config.toml
head_dim = 64
norm = "layernorm"
norm_place = "pre"
bias = "all"
init_std_down = 0.0
optimizer = "adamw"
lr = 0.00128
beta1 = 0.9
beta2 = 0.98
grad_clip = 1.0
schedule = "wsd"
decay_fraction = 0.66
MLP neurons of a small language model. Each row is named by its layer, matrix (up: input weights; down: output weights) and neuron, and shows model dimensions 112-207. Each number is 128 + 32 x the weight over its row's rms, rounded and kept within 0 to 255.
After each neuron's rows, "fires before" lists the tokens most often just after its 100 highest values on Wikipedia text that the model never trained on.

L8.up891 [140 162 133 104 126  81  71 140 129 128 115 154 150  74 140 126 131 129  58 147 103 128 103 114 199 150 107  95 141 133 134 124 115  14 149 128 162 172 122  97 152 127 145 129 205 137 158 116 181 139 129 121  87  90 156 139  78 167 163 191 137 159 159 155  99 127 116  82 147 150 133 100 126  80 124 110 124 120  97 140 173 134 169 140 117  84  54 147 114 123 147 148 113 122 152 135]
L8.down891 [110 101  63 117 150 129  70 113 145 154  93 109 146 144  80 151 100 148 124  88 126 113  98 134 139  92 127 152 112 100 121 164 142 199 148 129 137  96  93 113 106 147  88 105 133  92  91 180 162 102  90 135 162 112  92 152 108 146  99 171 106 172  90 148 135 192 166 191 156 132 107 106 151 130 124  70 107 106 127 159 144 156  94 154 120 101 213 107 113 152  93 146  94 166 111 176]
fires before: " |", ":", " to", " p", "–1"

L11.up306 [157 111 230  71 177 130 144 125 137 162 108  99  96 153 119 128 147  70 119  92 130 144 135  74 124 119  78 190 100 144 189 160 138 126 118 148 115 141 136 119 156 137  95 145  97  53  63 173 175 188 150 117 155  98 130 120  85 151 102 164 111 114 112 114  78 101 139 151  53  92 161 116  79  92 134 179 119 115 131 138 142 129 117 143 173 139 152 126  97 115 141 118 117 159 165 155]
L11.down306 [117 130  93 157  20 162  83 142 166 121 165 173 127 104 145  87  87 136 183 136 111 134 184 142 143 192 178 124 100  91 106 111 136 148 159 136 120  88 103 130 104  78 167  99 136 159 244 119 104  92 125 142  81  79  92 154 110 124 144 130 118  96 196 163 183  85 128  70 154 178  93 125 150 168 138  92  93 159 128 101  92 118 131 158 112 135 129 142  89 114 123  88 140 125 141 117]
fires before: ")", " ("

L2.up1173 [ 98  74 145 164 152 130 177  81 135 144 119 120 129 155 148  66 123 162 118 130  77 136 147  80 107 120 148 138 135  92 107 128 173 166 120 191 133 141 127  77 136 124 130  86  65 138 152 122 135  80 126 159 116 112 132 110 141 165 115 110 108 166 171 145 148 186 109 114 114  94 137 142 169  97 142 146 123 141 118  82  96 213 159  64  74 149 118 136 155 164 134 144 167 120  84 126]
L2.down1173 [141 115 117  97 132 169 141 127 134 116 116 185 123 177 194 144  94 149  99  97  83 138 102 128 120 152 161 182 119  91  83 144 143 124 123 146 119 153 112 143 149 155 182  57  81 158 120 151 159 112  99 127  89 160 155  80 115 145 137 149 188 134 139 134 154 145 104 106 114 102 143 182 144 156 149 114 115 123 118 194 142 116 137  82 110 149  88 197  64 146  87 128 128 120 111 153]
fires before: "\n", " the", "ed"

L4.up515 [147  81 146 121 131 163 130 143 132 161 115 155  64 116 169 109 158 150 137 150 171  81 120 121 125 139 143 113  95  90 111  78  82 125 175 140 111  97 145 157 142 151 135 120 104 164 128 143 111 149 169 179  75 102 154 157 127 124 179 156 170 174  91 130 127 177 115 142 119 189 116 135 130 178  71 132 144 136 142 122 123 152 160  52 148 128 103 127 164  90 146  96  81 142  81 177]
L4.down515 [106 125   0  94 121 129 123 120 132 153 107 150  58 112 128 125 130 169 168 120 125 123 108 123 117 112 149 109  98 135  98  93  92 131 140 107 162  93 118 122 132 171  95 126 135 129 132 127 142 149 116 154 130  96 144 130 107 134 137 129 133 147 107 127  95 134 118 126 152 149 143 110 139 136 129 116 111 139 125 102 126 134 108  84 174 157 108 144 134 142 147 144 110 151 141 141]
fires before: "\n", "-"

L11.up1156 [124 106 179  96 195 139 150 126 165  92 103 161 103 167 102 100 128 148 100 134 100 115 112 156 146  95  75 128 110 172 109 154 135  87 153 163 143  97 134 104 155 146 120 130 150 103  98 165 141 180 123 127 112 159 150 124  92 173 149 134 125 125  99 119 156 136 151 143  79 123 152 105 110 179 152 209 109 125 152 150 115 148 129  75  97 149 137  85 152  87 120 111 106  85 110 204]
L11.down1156 [150 119 169 114 131 203 104 162 116 103 133 148 144 121 136  86  77 188 195 111  98 151 145 118 128 173 144 114 124  87  82 123 108 199 145  99 132 129 128 138 104 128 127 114 140  68 171 167 160 107 100  82  72  90  95 141  61 106 117  93 140  98 162 169  88  78 131  86 141 147 165 140 111 123 136  69 126 178 121 117 178 182 144 166 145  84 177 141 121  89 148 144 168 172  81 141]
fires before: "),", ")", ").", "\""

L8.up885 [118 139 226 109 144 135 149 104 155 138  92 138 149 167 134  93 174 142 189 117 202 122 132  92 156  96  82 213 130 150 128 136 101 109 199 146 132 113 134 101 158 160 126 165 169 119  94 132 119 192 108 145 126 156 135 120 109 145 120 114 129 206 129 161 191 149 116  56 119 133  87  97 175  96 114 196 165  98 124 140 123 155 148 144 127 126 134 147  86 151 148 139 154 107 152 110]
L8.down885 [117 101 165 140 172 105  98 152 202 141  94 129 124 128 109 166 100 108  96  78 178 177  90 134 129 118  97 117 113 134 135 165 166 109 123 137 113 139 188  93 184 150 146 150 166 146 158 118  75 182 112  79 156 139 176 112 131 139 147 139 121 165 163 159 120 155  87 129 130  75 123 134 187  82 121 126 131 149  86 165 144 100  88 139 101 153 103 141 124 178 169  86 158 103 170  87]
fires before: " |", ";", "7"

L2.up519 [188 117 132 210 100 148 130  53 156 111 158  99 121 142 125 118 107 169 127 104 123  82 132 158 176 119  81 115  55 135 117 120 126 114 145 173 136 120 121  90 134  88 116  70 121  93 124 153 162 155 146 102 137 154 188 114 121 138 174 110 129 109 112 160  84  91 117 119 100 125 144 168  78 182  73  78 157 135  86 134 131 136 213 147 177  88 120 137 129  88 142 153 102 182  69 126]
L2.down519 [ 90 149  54  99 103 167 113 119 119 143 127 149 133 153 160 156  87  86 109 173 162 129 129 145 127 124 144 187 110 116 106 163 159 165 125  81 152 122 184 186 119 168  96 102  98 218 107 137 154 153  91  98  86 111  92 149 166  94 140 157 152 153 112 148 125 150 125 144  85 159 127 154 107 140 181  98  93 168 122 111 154 120 107 131 115 142 138 103 149 131 142 147 187 110 160 141]
fires before: " |", "s"

L8.up759 [ 93 106 119  84 164 211 199 116 140 156 129 116 114  98 176  92 133 152 120 162 106  57 143 163  99 105 188 179 125  95  94 142  70  98 146 143 143 166 150 137 103 148 204 133 120 152 116 132 112 168 110 177  65 114 115  94 128 104 138 178  87 131 157 169 186 182 123 136  75 115 193 149 164  98 138 162 100 103  79 103 127 145 136  81 141  50 124 183  88 163 157 107 134 190 167 195]
L8.down759 [143 124   0  80 120 234 157 124 160 145 180 143  68 123 182 125 103  92 167 166 139 118 118 123 152  89 133 179 120 105 100 182 142 129  98 191 131  99 173 158 148  83 160 141 132 101 115 119 129 133  87 182  82 137 163  59 184 136 127 149 180 121 126 192  97 134 133 124 104 177 144 138  97 147 163 116 120 113 153 111  82  57 104 120 154 128  89 136 148 178 115 103 145 140 104 136]
fires before: " the", " in", " to", " by"

L4.up834 [102 145 129 133 140 136  87 110 123 150 135 119 136 179 153  95 134 124 115 140 109  80 126  84 143  53  72 125 165 106  88 127 136  86 173  94 114 102 175 135 190  96 128 146 136 166 120 161 155 121  99 181 120 130 143 161 123 128 139 123 103 148 115 138 148 154 131 149  89 162 138 169 106 109  80 118 100 131 103  93 146 126 215  48  82 174 154 127 101 122 183 105 131 135 151 151]
L4.down834 [171 120 136 154 132 109 165  89 128 169 106  51 133  79 157 183 155  89 124 133  95  90 168  98 164 126 119 107 166 183 129  76 153 143  91 125 167 143 147 193 170 105 145  87 128  83 129 118 126  78 139 124  83 172 160 201 122 162 107 117 110 163 136 152 131 188 126 106 130 112 148 107 118 179 157 139 119 108 116 185 103 114 106 102 125 177 143 166 159 147  76 187 169 152 131 134]
fires before: "\n", "th", " |", "″N"

L2.up778 [105 124 137 149 188 168  77 165 146 112  44 148 129 148 111  41  79 133 144 121 151 149 157 105 142 109 158  86  74  73  98 145 115  83 139 121 159  51  98 139 113 175 160 101 105 105 129 212 113 108 143 177 126  52 143 114  98  79 110 150  64 174  97 171 117 157 145 100 140 144 125 158  94 132  88 192  80  98 117 132 136 176 202 143 107 114 163  77 166  88 132 107 106  81 144 181]
L2.down778 [111 124 159 129 142 113 116 166 148  91 112 116 157 147 104 118 111  92  92 122 139 179 110  95 110 108 159  94 104 107 148 142 181  69  65 122 100 159 135 109 148 115 146 119 132 104 127 146 155 134  47 168 170 118  87 138 176 107 126 152 139 104  46 144 119 129 138 112 132 158 126 191  80 139 131 119 116  95 142 113 117 108 111 153 135 158  99 168 109 107 101 105 111 119 146 103]
fires before: "\n", "at", "aut", "ann"

L7.up802 [128 137  89  78 182  90 167 150 192 156 102 139 100  93 107  75 118 119  95  96 157  98 155 179 142  91  82  71 100 137 143 101 151 138 127 125  92  87 119 119 161 167 161 110 136 155  80 173 184 198 176 122  56 154 157 123 108 166 157 228 159 136  85 108 140 139 139 150 134 147 139 131  84 163 137 162 108 127 168 121  84 133 159 147 162 139 141 151 117 102 123 147 142 129 125 142]
L7.down802 [123 125   0 146 114 153 129 138 134 141 178 115 156 136 139 135 152 126 132 122 146 135 138 130 120 117 119 130 126 129 144 142 127 138 124 145 110 109 157 113 136 100 153 118 113 109 131  90 134 127 125 127 127 161  95 132 150 125 118  93 130 122 142 111 130 141 152 111 122 127 150 134 156 123 142 110 129 120 105 125 134 135 134 136 111 136 122 124 131 111 110 134 131 116 115 142]
fires before: "\n"

L7.up837 [ 70 135  76  90 115 137 137 165 111 121  95 119 101 118 121 119 173  82 117 168 101  86 117 142  96  93 120 142  97 156 144 152 102 101 183 134 116 107 130 154 153 162 142 185 145 118 129 135 148 161 150 124 119 146 168 155 128  95 152 158 120 134 108 119 145 144 110 147 121 143 143  77 178 103 115 179 112 136 127 123  90 161 146  96 166 154 152 181 159 158 135 100 120 134 151 186]
L7.down837 [110 141   0 140 117 144 123 117 134 121 121 136 136 140 126 149 144 120 142 135 128 140 139 135 137 151 129 127 129 116 145 108 133 120 133 150 135 132 120 137 138 139 114 137 139 138 116 127 120 130 120 136 116 128 123 123 145 112 122 127 110 123 136 140 127 149 112 105 102 134 120 123 138 120 125 136 110 122 128 124 130 135 143 148 125 139 136 128 127 139 152 149 142 133 134 142]
fires before: "\n", "-"

L8.up784 [100 146 157 127 155 167 168 158 142  93 171 112 105  75 161 135 105 110 156 121 100 122 125 129 162 112 132  92 106  74  94 113 134 126 113 116 145  89  84 108 111 164 116 174 107 179 153 115 152 149 163 149 107 114 135 140 139 100 134 149 115  64 139 158  98 122 148 120 111 193 124 104 156  89 130 139  92 117 131 119 137 135 168 168 129 132  95  59 138 120 106 126 103 180 109 103]
L8.down784 [150 207 155 127 127 122 125 151 100 137 128 114 166 106 182 128  99 140 132  89 127 173 147 119 101 120  91 115 134 166 175 111 136  88 150 144 197  78 153 103 107 164 152 162 103 177 126 118 126 106 151 106  86  81  60 162 160 134 126 115 126 139 151 114 116 132 130 129 143 161 134  85 127 126 122 114  66 123 162 135 118 178 175 155  64  88  98  55 185 126 145 108 162 110 127 125]
fires before: "ia", "ian", "ia,", "y", "ians", "ed"

L7.up1105 [129 101 142  84 182 113 122 128 157 140  63 139 128 141 134 115 130 158  76 149 102  99 156 147 185  94  93 177 121 140 110 121 138  66 124 172 127 108 108 107 124 142 127 116  83 116 104 121 119 133 182 125 151 157 149  84 125 147  98  98 115 142 127 124 117 174 152  93 114  77 112 141  80 121 145 157 114 148 139 153 156 169 139  66 116  87 181 144 156 102 143 159 140 164 201 144]
L7.down1105 [123 114  55 129 128 147 153  83 140 163 135 166 114 154 151 178 130 161 144 127 116 122 129 127 169 140 106 186 130  82 157  94 130  92 144 180 111 111 151  74 177  67 191 117 110 182 104 135 111 170 148 169 116 115 135  77 128 148 127 177 143 127 119  77 109 173 104 117  75 194 163 106 113 186 184 212 127 125 137 139 106 159 135 123 115 118 104 110 172  92  89 104 157 117 135 137]
fires before: "\n", "-"

L8.up482 [125 115 149  91  94 157 148 118 141 159 114  83 114  95 133 116  68 139 109 160 114 106 124 176 136  81 115 104  46 102 144  69  88  99 123 150 164 148 155 144 157 130 128 107  85 193 142 145  93 131 114 161 102  82 163  86 148 149 151 120 143 166 110 128 135 152 103  81  57 138 134 156  50  89 113 128 146  83  60  95  99 169 190  94 109 156  66  90 139 121 126 136 146 154 174 148]
L8.down482 [131 113 156 175 118 148 157  58  78 133 127 130 162 115 102 185 130 122 124 150 130 170 117 120 134 116 130 114  99 190 155 143 135 137 169 149 143  98 163  62 149  67 132 123 122 123 128 133 117 104 114 144 127  80 128  97 200 144 122 122 105 160 103 103 128 130 162 129  92 193  86 118 118 140 158 155 147 150  72 103 140  81 120  67 181 128 157 112 175 124  98 127 166 114 127 104]
fires before: "\n"

L8.up1193 [118 127 161 119 134 146 142 169 119 144 157 108 188 101 147 126 169 120 132 175 115 150 173  98 162  60 147 128 105 127 122 168 136 156 133 107 161  99  83 107 179 197 155 156 198 147 171 118 115 112 183 141 150  68 169 112  72  90 163 137 138 193  88  84 161 153 110  61 128 125 160 115 136  77 123 153 172 138  59 168  99 143 188 141 133 154 129 131 170 131 146 136 134  99 166  79]
L8.down1193 [ 70 157 170 166 124 100 121  56 195 127 149 176  87 149 185 139  89 138 188  91 123 159  79 117 128 158 153 164 126 136 148 111 176 189 138 159  97 109 135 112 146 117 147  94 144 145 135 132 147 134 106  93  66 116 116 144  86 100 140 141 141 128 122  71  94  86 129  92  75 143 131 139 159 165 127 107  90 132  81 111 123 103  62 155  84 133  73 162 168 138 148 124 148  95 111 146]
fires before: " |", "3", "1", "9", "7"

L7.up1246 [131  69 107 122  78 155 148 142 137 124  85 142 153 100 169  81  94 108 104 176  82  95 128 122 148  97  81 151  87 171  99 141 106  89 128 121 121 133  87 140  97 177 108 121 134 129 108 135 165 168 174 192 137 131 151 161 148 104 141 110 138 130  97  91 187 153 147 133 106 167 138 137 113 120  71 166 115  85 124 100  68 133 143 104 165 127 117  97 181 169 161 111 100 190 120 160]
L7.down1246 [126 116  10 116 142 151 130 144 155 132 146 119 116 141 117 144 150 139 146 127 126 144 139 112 134 139 104 159 134 124 107 108 123 115 115 115 123 134 115 155 140 121 103 145 116 109 124 118 104 118 170 127 150 159 148 106 137 136 132 146 121 119 141 139 139 127 137 122 103 120 121 122 132 131 174 169 141 101 143 116 148 135 163 156 128 150 118 132 120 129 123 149 117 144 125 136]
fires before: "\n"

L8.up130 [ 97 123 112  70 148 185  43 112 149  90 101 159 123 140  58 131 125 175 128 145 148 134 151  62 156 148  99 146 165 119 104 108  80 140 222 169  57 149  84  87  82 101  61  79 113 156 126 137  71 119 122 169  94 135 178 124 111 154 164 118 129 102 135 147 140 196  85  73  99 149 153 101 100 140 147 182 124 163 116 113 153 172 129 129 139 180 106  82 121 124 158 151  90 148 124 183]
L8.down130 [107 131  13 108 156 135 104 114 197 110 169 156 123 151  63 158 124 121 107 147 118 130 133 117 152 162 102 158  72 125 153 112 135 103 152 125  76 150 151 115 179  82  98 124 115 182 116  82 115 121 155 179 153 124 112  98  96 194  91 143 110 149  73 103 152 154 151 109 128 164 117  87  93 164 133 177 147 130 139  91 135 125 133 157 110 158 100 118 123  97 114 150 128 147  92 107]
fires before: "\n", " —", " ", " He"

L8.up128 [ 89  74 143 112 142 115 144 137 161 130 122 128 168 117 172 114 164 148 114 187 141  97 106 223 133 112 134 111 113  82 143 141 115 130 129 127 169 149 137 123 118 190 159 135  86 147  42 142 141 169 135 140 173  86 100  96 141  66 137 170 107 158  63 128 158 128  92 102  87  68 131 137 167 163 156 106 112 129 173 120 162 193 213 105 164 136 148 141 157 202 148 101 136 129 103 105]
L8.down128 [ 89 107 111 161 136  73 130 138 131 141 103 102  84  88 190 132 129 143 159 131 122 158 101 134 156 102 131 144 139 114 116 168 129 131 112 138 169 148 115 113 141 149 100 106 136 102 121 127 126 107 167 113 160  89  82  72 111 107 130 100  98 170  73 109 153 162 170  83 124 178 126 110 110 136 110 163  82 168 150 117 169 134 195 137 125 148 141 129  84 146 120 112 110 102 156  84]
fires before: "\n", ").", " the", " Year", " Notes", " P"

L8.up244 [ 74 117 175  27  92  98 104 161  94 104 101 129 133 100  92 107 128 151 129 129  85 114  84  93 162 175 110 142 126 165 174 162 134  96 176 229 123 111 108 135 163 122 163 173 122 124 101 176 106 138 114 110 145  91 141 141 100 143 106 151 149  74 138 165 116 133 189 100 112 192 102  90 121 100 126 196 114 101 133 109 118 136 163 122  73  69 154  74 157 121 151 138 126  92 154 125]
L8.down244 [130 118  69  58 164 124 131 110  95  69 137 100 113 121 124 120 168 161  94 151 130 110 122 107 184 101  68 112  77 126 160 134 140 159  71  75  75 167 113  94 109 126  90 147  97 114 150 194  73 150 115 142 165 105 122 158 181 152 118 184 128 116 156 159 163 165 129 144 119 177 129 138 157 145 143 157 108 114 146 117 102  89 143 146  83 127 141 100  99 176  80  92 120 133 164 119]
fires before: " |", "–3", "–9", "–19", "–", ":"

L4.up233 [156 167 112 129 162 183 154 136 167 159 128 125 211 186 100 103 124 124 132 173 192 105 112 174 129 151  88 130  98 141 115 134  41 140 175  95 115 159 174 125  94 190 153 138 151 140  98 175 103 212 119 169  65  80 142 147 126  98 110 144 152 137 188 136 101 172  90  68 139  66 190 138 128 114  88 150 156 155 139 144 141 173 103 131  86 128 146 126  68  80 146 153  90 134 154 171]
L4.down233 [142 149   0 152 152 130 153 149 141 119 154 173 123 123 159 170 131 126  93 163 151 128 128 115 103  91 111 146 111 136  95 146 119  88 101 160 159 140 145 124 152 159 156  79 139 113 132  94 116 139 137 127  73 139 155 111 165 138 149 151 137 133 109  82 129 125 116 135 136 140 118 120 153 132 157 142 137 137 129 141 138 115 141 124 130 161 100 110  94 143 117 116 138 132 165  99]
fires before: "\n", "-"

L7.up446 [155  99  93 104 119 184 137 173 150 152 130  48 161 121 208  80 121  99  84 138 155  81 136 134  83 112 120 111  78 191 100 133  78 124 131  86 185  96 105 143  92 151 120 108 132 154 108 181 154 182 116 111 125 130 171 133 134  96 138 134 182 163  62 101 120 142  92 122 124 139 122 119 123 152  93 193 105 159 115 121 179 175 112  60 123 134 180 184 115 105 136 113 136 147 140 127]
L7.down446 [104 145   0 136 133 144 113 117 137 128  96 102 130 116 109 132 151 138 142 130 135 137 133 114 142 134 124 125 126 106 134 138 136 112 119 156 113 166 140 148 132 123 133 145 144 126 128 149 125 138 125 140 119 141 131 138 129 112 137 111 125 126 140 157 131 118 137 126 106 147 115 133 131 121 132 111 124 110 142 119 141 141 143 127 122 111 108 116 118 127 144 147 149 130 136 139]
fires before: "\n", "-"

L2.up71 [ 90 168 165 101 126 144  60 114 205 149 109 117 149 153 130 151  88 134 222 104 161 133 113 123 109  97 137 148  48 151 100 108 139 135 135 147 147 112 175 110 133 115 107 206 111  87 213 184 104 169 123 162 119  96  84 113  96 132  89 171 109 180  76 145 190 130 107 106 113 135 181 155 158 163 129 144 124 144 111 119 119 135 184 159 178  63 153  92 114 113 150 116 108 144 151 139]
L2.down71 [ 76 116 158 173 184 131 150 111 149 159 117 137 114 104 136 118 111  60 176 160 194 113  65 102 201  89 159 173  76 131 157 125 129 152 144 127 140 148 207 161 194 125 114  99 122 112 168 129  93 130 116 129 134 157 108 112 165 140 100 172  70 161  53 101 115 124 104 129 166 134 128 130 171 149 123 106 122  81  94 150 185 156  85 178  95  91 113 154 136 147 134 154 111  94 101 102]
fires before: " |", ";"

L11.up1310 [195 107 228 158 212 163 108  96 108 188 141 112 138 149 130 147 132 149 137 127 110 175 116  75 136  85 132 158 146  72 119 106 115 120 117 113 127  80 122 160 166 122 158 140 150 147  56 160 167 186 112 163 101 106 136  86 129 115 115 191 161 153 148 116 106 167 121 154  77 116  88 144  75 130 157 178 149 171 133 110 110 161 139 165 149 129 104 103 109 110 180 131 114 143 127 138]
L11.down1310 [104 117  83  82 100 122 119 134 150 100 151 140 104  51  98 121 124  93  78 128 167  85 118 149 189 130 137 133 116  95  84 199 161 159 171 142 170 106 117  91 105  75 122  78  89 117 228 124  84 107 121 137 167  76 140 137 135 123 103 109  94 190 151 174 179 105 168 139 155 147 130  99 158 119 117 106 117 128  91 104 135 145  78 144 161 130 107 151 110 112 152 145  83 108 118  80]
fires before: ")", "==", "/", "==="

L7.up407 [ 56  97 145  67 104 105  66 133 123  94  95 129 164 106 144 137 142 125 117 176 141 138 138 120 146  89  71  68 130  86 113  95 134  90 165 156  78 117 106 126  97 108 193 147 146 128 126 102 124 189 200 182 120 150 121 103 205 126 135 159 126 163 128 161 115 129 166 114 139 105 108  97 142 133 134 131 150 145  78 136 133 121 125 140 132 172 147 141 186 173 139 130 115 129 101 201]
L7.down407 [152 119  44 117 171 123 141 173 112  89 187  94 129 185 102 120 134 212  32 131 169  95  93 115 175 151 196 114 115 110 123 122 163  96 153  94 163 129 160 105 117  81 132 109 117 139  68 152 111 143  84 163  71 216 154 201 106 129 103 142 130 104 147 128 150  44 142 190 109 160 167 112 126 161 108 109 141 107  85  95  78  99 119 122  88  98  77 163  99 142 121 124 115 162 121 131]
fires before: "\n", " ", " ±"

L11.up1160 [145 133 155 144 124 146 215 151  62 155 142 156 129  78 124 149 147 135  88 153 106  78 156 104 105 107 149 146 121 155 108 171 101 139 106 196 113 111  94 130  99 103 128 132 132 102 100 139 121 115 136 208 107 150 149  92 111 179 167 147 119 145  92 144 128 117  90  57 175 158 139 131 108  79 170 176 157 198 126 122  62 161 190  91 161  69  89 139 122 188 148  98 172 125 106 120]
L11.down1160 [133 101 255 109 188 112 141 191 125 100 164 132 119 148 149 119 148 148 144 114 107 183 110  36 203 174 162 134 128 162  85 140 146  86 111 155 135 101 121 177 159 144 105  99 101  75 106 122 115 136 126 131  97 132 186 120  97 131 100 134 141 131 144 119 134 159 181 135 164  91 150  81 133 117  95  87 118 121 106 114 130 110 184  53 145 115 134 158 125  89 114 154 146 119 124 133]
fires before: "7", "3", "2", "4", "5", "9"

L11.up995 [156 172 229  89 109 152 129 155 138  92  97  95  88 173 163 114 109 107 143 107 127 120 153  57 169 184 183 121 149 189  94 158  95 106 114 131 117 125 177 135 156 175 102 153 168  55 134 139 155 166 161 141 102  69 154  85 129 142 106 101 146 142 103 127 126 170 106 104 135 169 113  89 158 118 217 126 150 174 103  71 127  92 139 119 134  98  88  98  96 120 132  91 100 146 159 194]
L11.down995 [ 66  79  86 170 155 135 137 137 161 109 115 164 139 139 131 138 119 152 137 149 137  67  85 143  83 154 107 184 100 145 154 128 170 155 128 147 103 110 159 127 126 136 136  42 147 122 174 126 135 177 162 128 127 115 120 156  98 138 100  92 159 109 188 116 119 140  76 151 151  68 127 139 162 173 142 109  69 199 133 139 130 157 136 103  74 148  98 172  64 166 189 109 100 150 109 133]
fires before: " |", " 0", " 3", " 5", " 2", ")"

L8.up376 [106  75 134  33 116 137 147  98 137 134 102  80 157  86 107  76 188 109 189  93 115 125 106 186 157 112 166 106 157 136  89  72 106 132  87 129  83  93  96 139  95 188 155 174  93  96 105 130 151 163 190 117 106 119  95 124 189 118 190 138  82 143 119 163 122 168 124  98  97 146 104 151 153 119 164 126 123 158 174  98 123 164 176 105 168  75 141 115 119 121 161 133 134 129 113 150]
L8.down376 [195  70 131 129 170 121 103 109 120 113 156 134  98 141  67  84 144  97 141  78  61  88  99  82 178 157 120 174 199 146 185 150 155 145 144 157 190  89 110 196 149 135 171 154  40 133 124 192  55 163 145 107 127 134 170 121 160 136 191 146 107 150 133 148 128 164 199 137 165  98 140  99 120 154 191 100 151 127 207  82  67  91  53  78 180 100  79  87 164 162  90 140 108 156 119  66]
fires before: " States", " Kingdom", " War", " Britain"

L4.up162 [ 84 105 149 125 146  91 128  83 129 200 104 172 118 172 127 112 129 122 120 124 118  61 114 120 181 100 112 137 111 119  97 114 142  77 130 188 148  90 107  84 151 159 109 113  78  91 149  70  73 107 180 138 107  33 169 119 154 120 139 136  70 182  74 123 104  92 133 163 126 177 146 142 126 140 131 187  88 175 123 121 128 129 163 114 130 157 102  96 200 128 150 117 126 116 143 175]
L4.down162 [135 124  56  52 148 117 188 188 145 139 167 149 112 137 142 158 143 122 111 130  92  97 167 117 131 116 163 131 105 121 196 201 116 111 121 120 138 163 162 134 157  81 131 144  94 167 122 110 140  93 122 120 118 143 150 139 148 153 109 138  89 177 164 137 148 140 142 111 109 147  90  83  62 147 169 141 117 141 114 119 129 117 143 116 163 136  74 171 120 106  59  73 106 127 139  91]
fires before: "\n", " "

L2.up638 [ 71  89 194  74 166 146 160 144 158 166 133  72 152 189 173 124 123  84 127 135 140 153 110 138 114 106 144 100  46 110 135 119 133  86 183 146 118  96 127 117  82  87 177 107 128 105 117 152 154 151 117 141  96 168 177 156 122 202 156 130 154 151 106 102 110  95 111 130  99 140 130 175 101 135  82 168  84 120  87 134  55 144 162  93 152 124 122 103 139  87 175 148 125 116  86 188]
L2.down638 [118 149 176 110 123 176 183  56 139 148 118 121 165 167 124 120  74  87 120 157 107 115 117 174 164  63  90 143 157 120 200 139 178  95  89  92 157 129 114  78 141 124 106 113 120 123 132 115 127 136 125 121 143 145 111 137 123 130 120 145 156 135 129 157 105 109 106  99  58  95 158 150 126 136 179 133 113 141 126 117 159 119 105  94  88 144 135  73 124 162 178 162 168  54 163 123]
fires before: "\n", " was", " is", " |", " and", ":"

L4.up1220 [151 143  86 133 164 133 116 134 168 169 123 115 171 189 185 108 132  95 106 157  69 118 165 158 129 111 119 196 146  97 157  73  82 124 164 156 162 103 169 174 140 119 117 153  82 190  96 151 112 165 147 147 152 133 113 181 159 105 161  77  75 178 131 169 139 151 140  95  84 140 154 149 137 149 123 113 137  84 166 131 168  83 171 108 141 125 126 112 125 104 143 177  86 106  91 164]
L4.down1220 [140 112  72 124 169 129  95 109 127 134  71 133 188 129  82 145 110  92 115  92 113  93 118 113 150  94 144 130  87 181  89 153 119 137 126 117 139 129  55 113 146 124 107 146 116  86 104 198 124 115 138 143 130 128  97 108 103 143 127 154 149 134 119  96 116 109 118 141 163 174  99 104 159 124 129 125 113 158 157 105 108 128 131 113 151 148 177 146 123 158  86  83 115 110 121  98]
fires before: "\n", "ing"

L2.up1144 [ 91 172 167  82 168 166 193 119 108 113 106  86 123 113  73 146 133 118 139 103 119 207 134 131 140 160 116 165 117 142 116 151 135 131 149 176  65 152  84 104 110 174 147 113  95  20 176 155 117  69 118 140 131 140 117 153 156 114  95 141  92  99  88 169 109 174 141 121 133 111  92 113 125  94 133 208 155 110 168 125 125  59 115  99 150  62 111  84 121 108 183 129 201 197 155 152]
L2.down1144 [117 108 116 129 128 143 171  76 158 144 122  84 127 124  91 151 119 104  93 144 141 186  97 128 130 207  60 105 125 126 165  78  93 143 113 166 100 149 118  89 122 130  96 101 138 145  96 119 124  67 141 187 134 119 143 120 122 158  57 121  85 118  75 107 165 149 149 101 132  74 100 139 177 143 195 165 120 186 162  67 106 148 122 103 114 105 113 123  94 160 124 142 144 158  87  79]
fires before: " States", " Kingdom"